Weights of a small transformer language model: vocabulary 8192.
MLP neurons of a small language model. Each row is named by its layer, matrix (gate and up: input weights; down: output weights) and neuron, and shows model dimensions 176-367. Each number is 128 + 24 x the weight over its row's rms, rounded and kept within 0 to 255. Numbers have three digits each. A neuron's up and down rows have the sign that makes its largest values positive.
After each neuron's rows, "fires on" lists the tokens most often at its 100 highest values on Wikipedia text that the model never trained on; "fires in" lists the words (lower case) most often at its 100 highest values on Wikipedia text that the model never trained on.

L3.gate337:105143142161132131136131139120143155172118072165113096141109110069123102117114148136130162083143137094114129114154113129127150108123110136126121121132129135135159124094169140128179130168164152103141113145128132070126126107115109123129145137128102110099155141143127135138135120158133125125109173135124145120097096170123113081114132149139145114128130104149093110090094101165116177163117115118110114168088082119107110119169140146118088147145134101086103147163061134094146139155144104152147132100099157138128160118125168132120116114140131106117142159098129161117138133126149173115
L3.up337:131095131148113126127110119132143098111111124116128110122065095145158160162120100136137129115113141134118096107164117059123133126107078183089120161131154081133115130146141126173153095124120110113148094153112118106078157128140136124106101165154092155116122097147157160135123125148125141095125105139120097124136082128128136112131109134099114111159162160137140159141130108123135106084157108139086150094132136152070139125124125152102112129170140139113178126143100168142150108139136117195121122171087116147151126152126081127075166139149153093119153117131151150123146125171130134125
L3.down337:126134122103125134141166126076124136130098102159060111136094120113133160135130127123133110111141100124132150121150116115157112125156088106168122136104143138129127106110116121120105108131131116128136152170102130133155098145142159113134097149117110090127136107116132177154129152137131128134143164126136115130086064125143122119161130154125128141129146149175116102134138128083120181164153135090164091160101133144116109122113143139142099148140130138095154117130120134136158100177111115136154129037117127168105160101106114157127141166120126099127092135157156138130106138121096118123
fires on: " were", " was", " also", " went", "ly", "ed"
fires in: "were", "was", "also", "went"

L4.gate3:161126124108169168177143126113125107150118145164091104132119174132146122133133152085127130170125129135140163085136127120134169126112128156092102126157110073125091106108127123135106151119110149141109114090086158151170141112130127077138159181148148132136094134154161123118114111110124156162157116111125150096148120146099116171143112144128146149138145141116091147137147140117106096135135163127100090086147114112117078107153178127130129114105117111189076145081168124140157137103165160168087117128130134152127158134088099171133148145144155137182099173097135091126089099131078110134
L4.up3:115061168155140189127135177148122129142139140118143141112153136110132106165146089082136131148108118151102139111130134162081104087131126135120104141133110130165100166141138125135154120120124124141133183144100154125116126130129091117108134148110123091118108160102134127117112130098142137070134094149124127118107128183110124154135112158103088119125077164128120132104189137130179123131165117115141108104115107125100124126124150124123100107121199141140128156103136118090148157148116148174127134148096137130106147131159148149133124147100199129129095135114114116117093145162144136162
L4.down3:113141149132136120119169105121115111131100161158077117139088115087118122132110132086126138155137118119153148113162143123102131129076178154087118145146123132155095113145122095118141128080125139117131130133132105113168113119188130141120125179115136168125056093141115098137158116115128141110123141074089163146108129125166140104116155155108150117170155132138114130101115142118136095143109191097106080140134114150114107132114119135151125138136159116151129147119115124126130150104135107127140155123129101145103111149120128122129126166128160147156142105135163079217091188135106115151
fires on: " research", " species", "18", " fish", " which", "nal"
fires in: "research", "species", "which", "fish", "maternal"

L10.gate41:119150140127133139133092132117153154149101113179162127125103123160126105106080144141094163144144172130116112149104145112134131150139103139143130139152125091096095133139139133125111117160134128158125149138174112153150151092140128154116117097089093085126125136152105112143143104134175134099164146129115128137133136120108107140087118102094134127147158149160133101130110130136097129105133138118207096091126102119140176116143159152154075123120107143127136102154119136165127083115112094183126094158123134141140136144120114153106147120140106159131104089128099098106123096103133130121
L10.up41:113136114152171158119115096128114142113113114130132148156113102118129141154111140153102184144150154104143125109085125140115119160178118140123147136134148135142117095149146115148141126126138155137152150115110149105121166146164139144109138149120137162120112168148123126177128147147084151116149140100162122130097081151158095105065140089139130121104147097103110164147142123161106117170161113102164121131096099160140138125158142146119086099133123115112158095122097099092070139161139127149113139126111149128138179135097125127096115162061136126125126148184138102136101126173141127141
L10.down41:089160122164152092138140164129111132119145105124127161099113136112124142152124147162155146145145127140136124143120143125155140144156133120197143112152134094136123123116106102103150094118138115133115161172156125107140135141173155174124100166141107140142088128072121120167111169109131174109179121132143097150109125094145088143105139104129135124114078170149103124109181112125151171123125150114128121133093151157148094131149105152136135080164168144149145118143111130113124121115130124139108165167092142138081093155135142138134111126114116172165136129144105139100092066094147120191
fires on: " was", " It", " which", " would"
fires in: "was", "it", "which", "would"

L10.gate72:151095122113087098093120138123131129171157168137119138119088138138097116117129159101074150120121161099136188118170081134116125130127141134172124124118113128137151121114135140082137118107103138133121079117105117133151116102139107160112100145116145138148176112115143121074153172121152128131160105154104103123108154135145120142142111118179122111128111099179101125139137122127124102138078138114120099077077102123163151173096140125136158134118103140153136151085143137135131129140119100120153124123153115140135169151119143148104139145126157102093120154085156107136122113144129147130
L10.up72:129128136106119149129079098067123117139094090079081134126133109116134115116150110157077138107138095141117142114107120198146162108103121141105151134155097101116159143122142157120120093088098116132119163124091091172145122109113105101141123123121145091068137116110141139098142131118087106132105144107156148111139135119096137140161148115098133124094152123122140183171126142105125143114121204089104131113104121118124120100148113158117139108116127112135118111114100166112173135096104118096134123163138134136069165132143181138104130159087095144132135096095110087166115112115108130123
L10.down72:104158113135089181140092101140145179150101132145122132102144135158142173137156068107079157051117120111143139110143136131119143138129147125122144118137101102124116131109123122128128107141128079116154127156113115136178148147132137156160134127181117116185137127139114084126053152109128138193152131142162113118142157119134122124124084107126114157094130092095128144138140121116137131124075123158154129147179194140161118153118147134094145138124147095135126131097167127120168135149099113151145107116166083118139139102138109125108128151117118102109140139177136116080144153131113153119
fires on: " in", " In", "In", "in"
fires in: "in"

L2.gate60:142133127143157108067166179138160137131156104141141104131088130127123151133134113157115109092118108126091081114149135113121132152114113132164125143126106174169124159085117124108140137110116149103131105136135141113122098097103158084130135192111126145137147143169128157137142118147209127157085146132132120125128127129143153179165121105177148102156114152135111179129141138151146094060137101119107144101119099090118138109120109128129141106134124115124055085124124146122111122134121112136127144152134116143118129137119110161148162144095136115119142089080182131115152149112148128094
L2.up60:145151135141142126098131143119142098116151131126148078166085159124113113139106157144097124116142096137130117136129109102129129147108138123178125074136099133108113162110082110074094145155129138162173109144122162108144137094081148154108132122146098141115149130135145186131133116161150102159157110069098131094106140111143157183152116164175183091118117112152168119139183150140124117129158096113092129100096153110146147144142152148116126120136091129142074086087131129125134106070159116124066127126125120166142111103117129180116157149152147141168121088116146128186083126099105129101
L2.down60:194175136133157116111126135129134130173125157134104118165115172127111109186134099102074099113120076157147147129110115137140091108121122136149138156126086104132083140108124126143173127134107117127128116125092161139149111109110151129110146139084164099100121145166148133119127096137123118145105115121142118123152111099131100119116133132139121136123186137171140145123163088177117122159156117148102112160135110174131171129108154150174152119134119135141101106120114120129126140121130131127092125092109139140147104123143144093094120168098113143152154111096133132152112156149099113125
fires on: " who", " being", " how", " what"
fires in: "who", "being", "how", "what", "having"

L13.gate79:127122141123121149119170121172093113149147143161138123081093110110149121075175129132134110123130141087124202147134112152118164160137143147108104130146071111162129105132115086135087086119147146138129115137093092124098114151086127150133196111133097131102135155123132132113165146182138131128117132117152112124155089166138113134131131174123093124134115121154121110110123133114102106138126097107102139107149157138123133146097153113168109149098171127131140100147118066141151117134070091141090117126145133154115141143116146085123110113124086201119133147139118161063134116115149150143
L13.up79:149117092085098120126139100089106128120102140106150122131135150136164128086109147134138125104158133129129128165135100122148139099111126143109136139144115130116117144136079133071116144118178116097091117151128131111129192108108138143102169130173095118118169169099151154104159117076157160140143153136106135123112127125118152140105157140118149120136111103119165155121133090099135114122119158095175119156129124127137182126121115140152150176137110129110117172118113155101117134108110102152134125132116145110114131138126123148100135098124165087177144153166108128156159149128124103141
L13.down79:158148101159091097154151144125150108101150126144170137101150142111177116156111149132147168105128136137108131098098084100107117109142169170159079137103097125143093099160141146092114105149178116085137106096123159139128138158116152121142161139132124135107121119163144118126140107120126157117073142122118118122096118113116145090139097123168135134092142112152149126089131121168130114093099123124152125164114138104125126101094079140102155157139144102120124133107142158125111113134128146131136143153080109146116119124131137124135143152131145095103132117166065160116147137155136156123
fires on: " his", " her"
fires in: "his", "her"

L2.gate191:083128117125147098128152110129135114143129145136087121166079121148089134151134144160097144166134108108094175116128119119120102145125154075145092123122134161162126181108149157122103110142157198130127126139135146121127127106180131140146106135128124111127145127143176116121133137127166139138139116148113117127094130140158129099165178113123078090163131122166158134115207158100127122169128122103113108132103112159099159116105184187073112114111110127138150092132086110155160092130134160129142095101143149169128141144129159139116125114116142141152088108149127143120095152163159134110
L2.up191:164105126152099127098096130125102133098128113152093112150085102070083125143150117192162141141131086097146108120130113149164100153134109128126109114122128098144134056200138152135140148121100121125108116158085153164141082129109132130162177125144131127158119130099140137133084115170064135157109129112169120130127144143090139163106173086167124088110128133106123146106121119072152139109114129100128118129109149144104141098195112107110123138135092099116126120084101107147080145139173123160103136109121103143071089141171119100141156110129118130120109107106161168100097140144136153097
L2.down191:121108112110072165109153135105145144101140146114098106166099136103133144108109166107139130097111122121177127131154150148137141178122132132120117111122176107136100105117131159108096140104165160128126136155134148141153130129132139155169115111113167102101196118089105117125110141179122128137128117134116106137100119106149119138156123103135132127150114126161154156115109139096132126129143108064130089131110116111152195122143182162132106132145125167124179110085149145139148109102128120174137126078112117149120159126140155125127117121124138111110101148100087134123072128149116099119
fires on: " had", " was", " has", " were"
fires in: "had", "was", "has", "were"

L2.gate314:121072131148086116145167103120124121125132153127111140109140154117108108144170120164134167093109124098184114131114097118115108136113093151170126091143128132100112128130136151081125175103107102135147149124095113121124157085127140169149140084125108138155134122139135172129099137130144152156105118125168104157121125125110163131159132131191122118123119104105143132121158133145146132146129133123161147137148165153124158129118086117108126127124087110124141090096126172155125140126117174091141152181170134147135141137174092092099127127142156135141120134131105150158095128105089163113
L2.up314:117115115127139167111152129127183145134146138178154134099118112162164113151099118118117114105135106113093130091129142123124138128126129111092148148094135119104167110185148101116156164137148115177164083183127127088089139096147100099094138138115140148115101139120172183153143138183113130133127144134142082145124134135115109083098131114116142116101112116138119172119103122129113150157170140143108129106175103128106090138093163118108112122084140112143130134129122111107087111088138102149132139144118199123163151126122136124133142135196135131135130135160168106195125093155115117157
L2.down314:129143118135096152132133146134188140109151134137156145145120128094138114115141130122076145127102094096124157130109141158108098114094115131132142138141133094142098107130093126085131133135137101155137158147161164089172161132154142093112161133162144147105123119144158144117130109117136171103113115137138104126115141059138119126160165127142096112131111153197114148102141145125138139109132135088100084140115129077152139130127098102141121114120126107144156120148098144174137125115063181133174165139112145147142144116132103083109121136134132146109104115124144142152089132148146158132
fires on: " her", " their", "the", " his", " Her"
fires in: "her", "their", "the", "his"

L11.gate39:083091088129147102091132121109113127142136139109123101107105105118120090144105056137094153152123123135104135107194101120152124097130132132155091153102130151156109123151128172144129134118118131062076161115112101155093106100159131127116144132140110106116115182112093132118108132146074125110107142159141132104145108136162127135138152099127104095114103143158144121143132084146117103126180155120078189107119143104114135104133093141167105118146093125104155140147121117099169112139077104119102083131107169149138176142103145081101124154109160119085127128074104097107118144093151142106
L11.up39:137094094095142162134142111097133150140131129145102033131107101167089107129159139127150129138145112147109166120118127106119145093122141122171122154086128114097153110166143112124152089120139122111139159160108146106146114136115123176125134101140111116157132151125126176124120130125066119129145148077130127124120119122156126148187126156144104104143126111128166128122156152151120120136134098151139149119167116156152123102129149145149141148185120113095116109163132096175138140089168108133081107118196143155108200124105119135121139107100164118136138134176135129132139149101165130146
L11.down39:099135126102122142114085096089139180145117158122185091135093156132082164159127081129089121078099104120136148143119115131159102157159112099116085153101107135137113106144114162160131134134133152131133184161112131124176122136126133098129139139103119112134113136117156131128129124175165116096106128138112130137114087117147160153167122172111127116153132110129145112145140137147122132116139130118099111147070120109155115107157165160098114115138160157128193126127121122103133115154133156142126097081123108112113157120108114128115111141135127147096102104154167147172147142146125103092
fires on: " be", " were", " is", " was", " being", " are"
fires in: "be", "were", "is", "was", "being", "are"

L7.gate457:124120164157155136120130155110116092154164145114116118166097125132152125134106122152165178178148145092109111164113143077138102149146126107102106109105108124105115114138122169124132117167117124135080152103160103127119164119096142127119136143106121149149076090119162084109140122100171103146076144081124137144153098122121139098089111135189192122127126114134168083159150127123118158118109142125151095134134151151115119146191125131127102181168117104171104161125128106134141111164057102115121080123180148109126107169103113143127142139154099138168073134145158125173075127127112131125
L7.up457:159090139098166109061130134145124128183130144138130123115127135087156148129112151107119111131146155146098087142153133124092090146112141119118114180146087142137129170159135106097108157092140118146104135094148151064141139138083114138089116135122159117142081126135113159124142117099154123091166153110103118110077117125152149150115153110170124099160152096142105119132146098115153100134148093123106113108147085163119120107146170153070160126136136143119121132132135152103113196151113159097102134102135129134142123095092109093106137100149106148123115134118076136097112141146104102117
L7.down457:107190151139134129079162169091135099153104157130088117169164180114096110094094139156134123132127113130160111097081128184159150147155143140112153123145128109103116143122105154117112188118120136099121182119121154117191122118137119156089141189098138115096100135117091103101117132137106168107110120112183141156124097112108158105117126102143168133168118099130119163175155107127110122129108122143096111128112118077170085176139126128158128133123164131129167123127094116151109128182163147142121180105124132151089163110112097111100134124108134155112128169132149128119089122146096125143
fires on: " who", " which", " also"
fires in: "who", "which", "also"